From a checkpoint of a small transformer trained on Wikipedia: LayerNorm before each block, 1389M tokens.
MLP neurons of a small language model. Each row is named by its layer, matrix (up: input weights) and neuron, and shows model dimensions 346-441. Each number is 128 + 24 x the weight over its row's rms, rounded and kept within 0 to 255. Numbers have three digits each.
A block is one neuron, or neurons of one layer that tend to fire together. After each block is what it responds to, as a language model described it from the Wikipedia text at the highest values.

L2.up508:112145079145143116137111113117167139108152120130114106151150133146173123137110097091151166116092097128141127127131102124137125116090111140112143145133140109122161173174172182140119143139068109098148122115109117132069113143128141140133151118148103143112126095132151141151109131117112127085
L2.up536:139134128095126162081081142127113146127125131142153066159143132152179092078103149159090112108105126122195137138138162115126121109075121114163127121110104150100117169109118082087134155157164157137104094101127144106136131133157135104156144103143136145133083148136162126092100099131149156109
L2.up728:101132151146144160102128111118100156164111094130156146110112151099129131102134131156106112154125088137144112140127108115102144153082107150131132127079146104088117156131103147180092080088135149114130156147131163142135104169173133119135112112130151169130115151127133148068095125117187151161
L2.up1006:141187134133123139091118126089155145105115120129164126114146160155129089090142110156091102121092097136131100154116087156096154153114120092172113137130146127149088174147107140152153128120137081132188134128121145066096114112134129106155116121143159127097086119135131132129112085105129095147
L2.up1220:088138121120123152083137129103126135107072129164141110118140127163115175133090144177120118100135133124118117152128148115085121105113151115102173176095107169176121118136147129137131151151145155119152105149138152119077119134132141157135120114103110151158121141146145190139120139126092101121
L2.up1433:145129159084147165104123136093144115125095137110090096130181113120188142114114143157134121127140104155133143102125163164086121149141163129120135137107079124151134123117118134155181131155076144108139070144136183131057134125125141153139126119154129117143140152150151082119135114117118152095
L2.up1567:116136117107182110118103145122100141078109106097095093115103072169104149095115109176091134087109111118145103136095117119126135128111158116119139122101098131176135163121129105119135144130135139168137088109136113103090113110168121107136114095129131140124133137140142091146106125097140120136
L2.up1743:147124087134104206114122123140111179099095134122094089145113126154133119110106137141103113122111123143113171141115119141116137119111153104149118110125094108173106161124124138125093151148138160132107117160127090113129117138132094119149133099111103152127129136159145129074154132099153142123
Description: Final subword piece that completes a split personal first name or place name, e.g. Raf-ael, Christop-her, Brand-en-burg, Pat-rick.

L2.up172:058122136077143136137124114140139138171124139129134134084160143124107122164138125136115138141130127100100132135123114143122131169135142118121121096112146121080118108147109126067101136119125126087147129132137171139165121109122121159144175115107090112120145147145135117129089086142121133129
L2.up663:151130177139105112172124107125171122098155149139136145125135161112114117159121077108124125154099114053098130133128127148074144141148109138106143152112138105083124133104137127157106106168116114108156142116129167131185120141123141056086119163113109152140147147117165097131108150142103148157
L2.up811:154142109117124108155101121165121095143155136158164122093096099171143145104153147115109113101069101127078089137111117130134102147140085099092097154148165137112139187170139145157117152096130134160134120133149136132128127133183140164121124135116122185062168156114142177118118142108112173092
L2.up943:140104129145103161095166124152123158141100144153113166149138159077101129138154105123149123109143110102177175156128148142106183123142131111111186155076111106101135117095126129166102088148139173120147104140100092134146106110167102127118097132164128132097118106164134124145169132136096141117
L2.up993:102115120086079150165118110134121113101111136157142142119171148127116122112144122099160109117125139144157151150150145108119110122133176166086111103118138091166153088113152136126141137130136089112126169092149139161135110134163130146121102095169119100150076169097145171154139140190136149134
L2.up1078:110116114105104115165125137107131157115134111150088117169133163124154103109112143106158171141121105080154102124155078127113111140151130136089123136121128111098146098088121079154092135113116172128141132113169131120168170148079112153112048163086139122135133112119103105163122142143107131079
L2.up1431:146143154131104118135121081168086116128156111121190077145142090157091144133122133060124181129101100127152135132107095137130131128135131165121149092152084124114098145139107114120131120155120161143185138100133106093074119136148144131151096115149131118115183113123139167133093169140135141055
L2.up1533:130141152119146128137114144168131139127119149124120139128166125120187111123091125172124135103144139115119130134123138118119107112125116106158109150127122138094139143107094114197116072146162167102114144111111187119172164155146073097074097151128186154128142105151100091097064113122136151114
Description: Digits right after a decimal point in measurements, percentages and tables, e.g. 0.5 kWh, 3.1, 77.78 m; also some mid-word fragments.

L5.up1549:136156114152148092147117118109094135168110112154120095105164153173123088134140151090129118127115108121140087119121088123087167125110159100157127116114093097110171143129144109136131093137166103116167146121150151131129140159119124106092097150122118134108143111162142087121141085128109127137
Description: Fires on the standalone article "an" (an honorary, an oceanic), including "an" split off words like analysis and angels, and on mid-word fragments of foreign names (Thiruvan-an-thapuram, Dev-gan, Galkyn-y-ş).

L5.up1419:165141156086140170109089126121116140111126127058111099132111140112161142132128124168122106138137154139131147153121149132147135115119136129154118151104102110127120115134137128117098147145140100112138113192109141154102136105140139132187108143148113096119123106134148101116145142144150140120
Description: Fires on the period after a middle or first initial in personal names, e.g. David H. Freedman, John M. Devine, W. A. Dwiggins; weaker on name-introducing words like according, title, name.

L4.up160:085140128115089107144107119137136145115154091122142114080152160097153119095139096115121165077116126141129140135144141119120152147091082135124123148138121177093103155110121111108170105122160115130185124141116145146094107138131165083099166103143189170132131166153121101145123116189131114118
L4.up310:139176139099072166131116117134105135159173118116091168089135125114110111097125121147134157135164190121170107160130139110129150147116124103088136161116136129135136143133157154135117140137164143122148139138091115109097094134143142105117112136118146127086170154120105146093119152147112132160
L4.up642:114108139128112110120156122106130164104119171129154139113136109095185133117149116109168140162115111119173146121136120090133132150127144065150115181129140135113159129135118084178135121118153129115135183169131182150153145098113097139123142150150166138085117144140108106128104137165127138176
L4.up816:121127108092084150136079130151116126121161141086137124139125125148167162111087156141113126106124133146159125104095123136122159148096105127110141148190110127158137102154140128137151136142193124148119148126141150132127128138113119107065146113180119100156142118128129126114132139081102126127
L4.up1092:115115141125133133159115130123088139128122169092137126110146124153096113127128144098137097096163136137135148096165130135113130138127137108149093165083148152122126123084141149152106093142131175126131137139112140154168119155118124132143131161107123192123117121150162152126111157109102129163
L4.up1246:128117130140141128109176111100131151117139136133127167168116114147104097126158118112139155114115112154119152127128145147103155132135097155153124128133159104108154128116157099123158134145149136106132141184134154089114126149129090114045112097103118118112111123104153117130095139086090141126
L4.up1422:153109123120110125130143083118097159092160109125130102144139125135139091119096103114063126136133123144176138091137115138107111119160124134155135102152099128162153162137096113137130151123116130129165113165137168119089151113132157090085110100096153153098146154140128163108165134136151116143
L4.up1766:115127107107114129156109151147125135128140170094133099100126140124094083109126086143125141145140106115131137110127139112104150098130093126143124142177116144094147084128174158099127130135154153119152134185176147091160154136128109111107146137121139154103141140144125163117132104079124159090
Description: Middle digit chunks right after the comma in large numbers, such as 232,40|0 or 6,00|0, plus opening pieces of compounds (under-stood, over-throwing) and odd mid-word name fragments.

L2.up12:144156094094144127153146114127124092113110152127152156083128132111102142088151126147098102128097127055146128125149107144148168158126174085147157146161114134076086188137135120109104129168139120185133160134103073103127157112129111176121163093125106172119080117123135104167120117112129154146
L2.up83:116098128110141124127141093135149101104108137149174117096100138157112151143115125132119151130141113099152126142123132181118151116120153112103119124124056132168136152151099116121165121149144131147165117073126137132146094094101142118132154126120118095100116078195115085110164112149104136125
L2.up290:107158161086150124142104141131078127115129118129153128130116128147127133140173111144134114106148142134131089168102090143099118126121128094119160119135098139099113159188132104126109122135107127088170121107118162171072131102148116142123135165116122161116108146101111106165145099186122131116
L2.up879:112115132112116139109091108134128152166153122142159105142148125140090084145156108108154138098123106140135088130153117144128137113118140146147148164120106131154140143135104121121135130156105090156144117152127139166107147113145095142130138120134112147105108119110140204125169089134154116142
L2.up981:132103120145093155136177109130117071108087120141125116111128113106122088112122128144162159148116140118123111107144089115141150138110147129117116118159089112166148130080149151140074131125106143112124112101126133122129122130141100151157118139139103106109120136129106136083131135112106110113
L2.up1354:128171164117102115137141122153106181140117131108141090147149127132124156114159124132120090142121102117138155131132112134093102089088111145162107150129152148139125135147123132143137092150114063139125130127122130101177140151130133157143124115142137126131157122102110157132115134115139128141
L2.up1371:095116139161132123124143129131074099122111106165124142196158130118146131126129138136137142134137122115091106107130087103116147102130153117143140097102099150124156159171111133131086139167131111141186165140139154126158113115119095125167141123105099125114141113140128128106088125113097107135
L2.up1726:141178141152143079117141111150197138138142161108149108147122143134132134137125140101140128142147090123146106132125139158112122123137146096147146110124090132127089124158163124102097083139124125122139139133114122107100144164150129123143107100111088152140137110112124119124161067134141129170
Description: Final subword pieces that finish a word split into several tokens, mostly names, places and nationalities, such as Sy-rian, Hung-ary, Roy-al, Thail-and.

L4.up414:096152100140140172088116168180082146137155116118143118113103085138117160089156087113140141119096138143129124138171125122124143153167136124171160152086151140124138167148144076113123099152144148167122152151122131107124118168152129151121123158119169135118101095127142113142169126103118158110
L4.up438:106098138143097121124156145137121166141130154108143126132125129127111129080173161171107063104156107160100053165129141130106107123148130137109125128136102147141121152140153116088133124106105144128158139117137119169105135104132081118122128138115133095113124118115114158154184160131081100119
L4.up926:126166110097108105102095146142111130093071126111126152139138131058084135130130090156111119103158146133135169141112155132137125098117157112105111154133180151174153118114169151127082108109127160131128107126172109138112118100111097125138142120107072171171149114139114138129140094155139142119
L4.up1062:112148142117095131120111105119129130167115127106063074164148166160104114132128136077113110118144123088143110152131159126133137122119102099181107176138156163117111132127151087153111095140107155152136165094116136183098127152131148173118146187094147112129120156111113116083112121168132116110
L4.up1135:096145154144149124117183152141087118136108125150143083108110129110142120082158142136131101157115117116108115174165145120136104120127098162080115110105153125139115126114159081129160107114149170119131136146170104134162103115186156139121092145151073154096069145169150127121113131170123149135
L4.up1392:162172114137105124162092133106100143155128073115163132127098140105123153109150107132104146115100116119120119132147142104143138147110157131123108085116114130150134127159118112147079107114108093136132154147153128101096138150076136114146130152107099101143139109096150097140177136175122148144
L4.up1722:136140125120102145106187175095133172175113129078155129141169090142095157107130161125127131120130104155116094154161128136144106112125150115138125145142117141101115121154151099098139131081138143122144101141153138159104117142133111139130137188120131125122164094148142226116157131131129119134
L4.up1757:163134134140134126137116132124107124127116117153142120098119120156119157120123090133182114131143134125163141155072108141124114139127154106112100148160112124179081123138156157100127160133119149094124131108108113173132115149156130142189149111108147118143130157141118080096128128140132132101
Description: Forms of "be" (is, was, were, are) directly after a noun-phrase subject, usually starting a passive or predicate, e.g. "the loan is secured", "the company was named".

L4.up66:182123118135153124125123171133155179130118168132137074167103130132159114122098108099125120180115131112130155142145109109143114099136101086123096155126113142136151142161114084154103085099124117112129073165115151134140167173136150125109126096134135150114123128130103112128120117149107117150
L4.up405:150154168138143146120129121116144132098099165150127123096131147141108149195105132110146138080121112144140136171112145153138142106101145123127125128127126073096097152137120119136150153108127133123182144134112145152139126138128139148121140108179150112171123150155119176173168131093104143062
L4.up582:118139140124128122098105149087128103150114136122146096095119136105152146132096131153155121103130160138112141130177138073148133160119111124128093144130131144115111122138141138116163100138099114125099138146101078166112100147129133104119182151165143138129110155110132141168159071123152134133
L4.up718:121151128098129059163114114127112174096085143117119091125129128164117142130111119115137100109138140131078129174131162104116129153134099127100143138111170109103114141143146124129127095124115125135135109170101112101146138104134142154105188146170171130160125151126113108152122128137163120097
L4.up801:162139116136163150071118123127132116137132143139117071155115166148135154150172151117089114128111156145130142184100132055114142141099154128112138103090133102094133140139154150088122108128093109152127106144111176140091173136138108090121140120118084107140140148112107144121102136123124117116
L4.up1206:102159158092130135118130133111137092159155126106168120113126158107169132150125108154077139111146114145085161129127114149106139119174120072129154131098138114118137140156131148133155108138121151095123125178119111160085142106136129159101096144116129138117108115130152120114099102128165108117
L4.up1515:152126151125110119122122105134128094110153124175142116079114145113167144166116123128140118125126039181098106143161110139116124116134149134104135115115102138160102124092124177102097122134131088107099138127124073121107125109146123146094163141173158156137119103131165101132122112144134108132
L4.up1696:125135148161121113195145076117113114118097167133126120145154120179134126135123126150111154112137126181111107181136126158141126136128123130125127131120106131113108137123141149130154111097122104143136123117135113129134130090137125131109145122140195158176102125121130165119150110114109114076
Description: Final word-piece completing Spanish, Portuguese, Italian or French proper names, such as Paço, Alfredo, Cuenca, González, García.

L5.up485:084155127140136179106098177099135126074081140114124123126119140121134168142154107125118143081130092148123116119100098118175150098112119126134081154152119106123074119124125126117160109117112151115125147107089117127102122164115102133132110074145110126106116144125151126110148164161166115108
Description: Word pieces inside or ending non-English personal names, mostly the -z of Spanish surnames (González, López, Rodríguez), plus garbled non-Latin characters and stray mid-word splits like v-logger.

L2.up688:115125109159133107132133080118156106132122093103134159127162089130112130143102145142136123148126152128140060161095145128131155136178122115153076167189113147131112161093179104128112115139157130114105174131119129129135146137121146074152110110132145125126142145127134147101108181131108129132
L2.up743:159110138127100125135163124151141137116155095121141129134134142120145117079178109094121118162113123174137134127145143125147140110139133114102104095154110155141131146116112146183179143093141107136122157142146088181106152079122108146162129087150128101134120147116114126104095083082134089122
L2.up831:128153126112161082167092138143163150136128130106110109103148125132114142163154095122118109144108088139126099186139091121154138098092165118132110116138125126124096125134115120118124085159101147110110161113151146118109141124126121107148140114200143133102175104147133155138125128144125113113
L2.up856:179134122147108116148080082150102148125144130126128103118134098105146156086100093133126165137123093191082106107109109141138107122151091119122124146077095127144092118154132112157089100089138173146125102158060107127116122162142100132145127127139137092146154092135095113139135088128157162111
L2.up1088:105103121140106094125118150147144116114176138072122128161177133128096104140128159154117117121108068114091085160109133133133153098125150136102137169073110128126132145089100154123129123191120129133104093144161137122109122149141146151083131110135159137129130110118161070114112133140118121108
L2.up1168:102118092129161142125180134129123127125123128134140149142167122151083121157108126076123129143083164146165140167132160144093150111119092128133091131123103165112121088123132138145140155108123164119109128133074081114103178123143124112102138138112172127103141111113108156176143108117127134153
L2.up1192:132117130161142111123102099181160115167090115163127133124160104110087136122095113097108148116096099145119105136120155113078143113178163125138123119110177136102109080137100100103118104144124111133138162115142134073123092134100108128116124064113096121117113141090163149149139139091132094125
L2.up1294:180101097100165151100160155131122112103142072124136159132147140153120168119100084126122151153124147093114093142137150094137114139105105166133146132132099113124096116096101108115141160137131116165140148116135167112113149152118115097160138076134136106106175101105127097104110084149126140103
Description: Word pieces right after a lone initial letter token (mostly B, also H, T, b), such as B-et-ween, B-h-upathi, B-el-gique; occasionally the word being.

L4.up280:099125136130140149114125125133151140140126117138106144121095136124126169106091158153158156140125141137160178124139092138153136152128113111087137095149160103167156143145128130101178103073092133110199118150139087100094119148110129111121115107116093113091090108159081158160124130105101152139
L4.up509:138165144188124162120142104131097134101129146103142179171116134140149102140157113137109152125121127119162133126082115076113154108138126173121134095161100125124104153077122132124096161147115191150139100137114078129129111148106130122152072129124162143126137129124117109162119101137144120152
L4.up573:109166110151141106118108135146153156133159110162147113148082112160103114109162133143106175127105134127158188153151096107116103161161143124101137107131163142098124129151141175136139143112116113147163147128122152160156116144164106159105153131152165149157123135092115141137155128136134132138
L4.up717:107159106124107123103152088129155099122107098132114118124153164122137143165126128172156134132132126136142146135138123095128130144127095085108137131078152147149161131169102105121117149089162163115103150153193096140132164161122146163112106128099181170158088146140168123141083092148145090105
L4.up1042:123154111172180118116097105153109138144161133148195099126122148112097136129119138088095162147120129146163142103152141126132140118109100127117159125156156116114106082139155157116126184094141134095123081142134123111070096121137111170118102131139152109148140162095112096123121155139126149129
L4.up1485:138140151109119152116128110135088183083115110106137112144110097155169177147109150161151137118136093156175190114104107119160144093095107077150102141075160127172111152152129082163127119149135139098124138116142114125148098129075131154152104153121123126121113139143104143128115140153135137137
L4.up1586:122131139146122071141121114119094087131127143148117130138125104131085126118106145118130124095100125142152126106120120122119120127146141128132165081135129135136176109113060176131126119143165107154095113136130131140111136135127153134111096151119101095075134117146144141125144110136126143162
L4.up1598:111130145158145125119084094097117154117122108141157146169065137147118099126102072125102132118090168140120174153108115145130140119167159149157153132105181162138144136128176161138198139070137123149131092176124156156140127154157148149095114123124109099138139115104133113119144106136103118139
Description: Periods after single capital letters in name initials and abbreviations, such as Frank M. Coffin, C. R. Conder and P.G. College, plus the next piece of a partly written name or word.

L5.up200:179134105119140112140159188139166143165133185102141144117157173121091121132100134122128137110127096129122094137128162156102107142081124187131112213164094169114103098148135112138118132165126144150126157135163128129148094127155125134153180144145088109170118113153169116109108114131135131116
Description: The first digit chunk of a numeric quantity in prose or tables, such as 4 in 4,500, 19 in 19.8 C, 27 in 27–34; also the "ated" of estimated before an amount.

L2.up265:150110096182128128165162163084120131136135128126136060164137154135135112136136082072160080116124131143154132112111165108141093143132159138125108168118133140133129137114126099152118106057127141139143114124174119131106141122129127152098147118110118127116145145115094142169117143145149141150
L2.up892:126125130094194141157138110085135127142118154137143178126143097165158154163082144118140112124125112114135109108137147128118111118145106135119100125140128163134089090101138172145099136191094127114131107136133120087138126141113121081158125134109171111117108137138090103131195169133136145105
L2.up1135:164165104106123083116143111099107069095120123157141115129160164098126189122105139118132138138134124104173136144139130122142121154121124084107139126121130137138108141127101102139137119147167113135135145134102125129100138139107097119141101142111107129128124122141086158109149172108113118155
L2.up1141:164172094084113119140134132166118111121149104136141089126086090099126172134117154206071115134058115123132170167140113128124159100128104149124090122147111157123150156140163135097148092151177116111119131147116172128124099171130088146122152139130155115116160191141111154101112091096134139093
L2.up1292:142163098109097140128124155153121123105145155124129112121110139151071135113135154164112143110102138133161132134134082163114126135156075137098112110112118129143125130130110125123136097104149143116165101135176108120099160168152145168152109118130137085125111150096120116134153067101154124166
L2.up1660:149137121127150106115141141139108099116147132112110120123105100147132121113115090182099103070134155125173159127153124101112124129129109153087105121171104149141142140138114131121185090130129149118132127120093104111163196126112120077093173136102143122122184150132071149088137124103140141107
L2.up1662:152146128148130133109126118103115119107130113126117131125142130112128124141097134148117130150114137129177205113124110140137089101160125130134132145110082132156101120146129179130139107128109139053139128138152102098101143081109165064107150165174130173109106135136104146114142124122149147142
L2.up1767:120125135147197110134157159121115135119144118130142145141145133101120158139093167145083139139119097094105137122123099097166138110131146117115110149121100114169102113126148096120102093110128155156123121185118114142146139151153153113140124124113151145088116176155128123118129095111130136116
Description: Tokens right after a lone capital letter, chiefly the period of a middle or first initial in names (John M., A. M., Sr. M.); also the second piece of capitalized words (Em-ma, M-ix, M-iam).

L4.up136:102113104130160119141139156089136112136138121138111059133106116158157130129121115123153199118132131136105139122129134133116134145104140116121125132125135109144097136160134107102127181154169128141136133178189172071121117104093157129128111143138153128131147105118114118141116150095169126141
L4.up287:136166116173150127121134133135148117149122152144122138148131164136131087109107140138116105135155116125116146118158120125081107118154131107129110106125148108137125118160124138158087087130141118101132126166158154122162114106115143126131106121132153106090128091110088087136084146086119127138
L4.up703:154135115118116104191069133112121173169112130132122116126124143156153124113150158140131135131123142132141065146119077181096124122119173145120143130143128133121154124119146108164133098135163106158131131150117088099136123152096155107075115142129120119119135064107125162129071086127092152153
L4.up1203:126169106150146117152082119114115142131135146113161077147109135165158127105160097129112156131121143103135100138109139132115110104127156122142136137151120164132187112162120089110124139121146133131149107132099131078155136151126108119127142111115143120096138098116071092153039135101115123198
L4.up1217:136120087117109127104094163101153097148112125130108163161146154116098100139112163160108111129114133138116147152132120119124115099115093098132121115145104113122089137115134118114136131117141126093135131134151135122128139135091114125093134147110131090135164129140083124120104079079113100091
L4.up1342:128149133161140113172146144111150181142138147107110098157103103150158104131107140108113153141138133118121113121103171141098155102122123108114184108145132127123120099132159124172119147103095105141143151145188126061144163136168151127151130145118132138178120112139105121161112157130093142150
L4.up1550:132120160119133077121138126109081147160146111133112104140094112178106148126130130085132134116147150129123140081101129140072104118139124106133140124144110120122201112105121123119127162114163126153137116124167120117123134107101110114113128109103094132136112125159090124164122136132154140124
L4.up1718:111093134115123149154155207094134120100109122118079107122118094179169140123149111145134156127136121111141101131117109161150098119108127131164138097135127083131134151145134168085117125130129127112159118100157187105122130146126118131129124100173136134124100120113102121160184087106113106082
Description: Inner word-piece fragments inside romanized non-English names, mostly Indian, Arabic and Japanese, e.g. Sad-ash-iv, Kas-hip-ur, al-S-h-araa.

L5.up1413:123110110111145145150114102168094122117116128144155143086149142129081150109112149127106125162159138103145148102129163124151111117116114118141067110111148137115126157127098113101094117109117096106149125122123119141140142094133152125154150140124167139134089151128103147074197156116171116134
Description: Forms of "be" (be, is, are, was, being) after a subject or "to", in encyclopedic description: "appears to be", "route is"; also "an", "ically".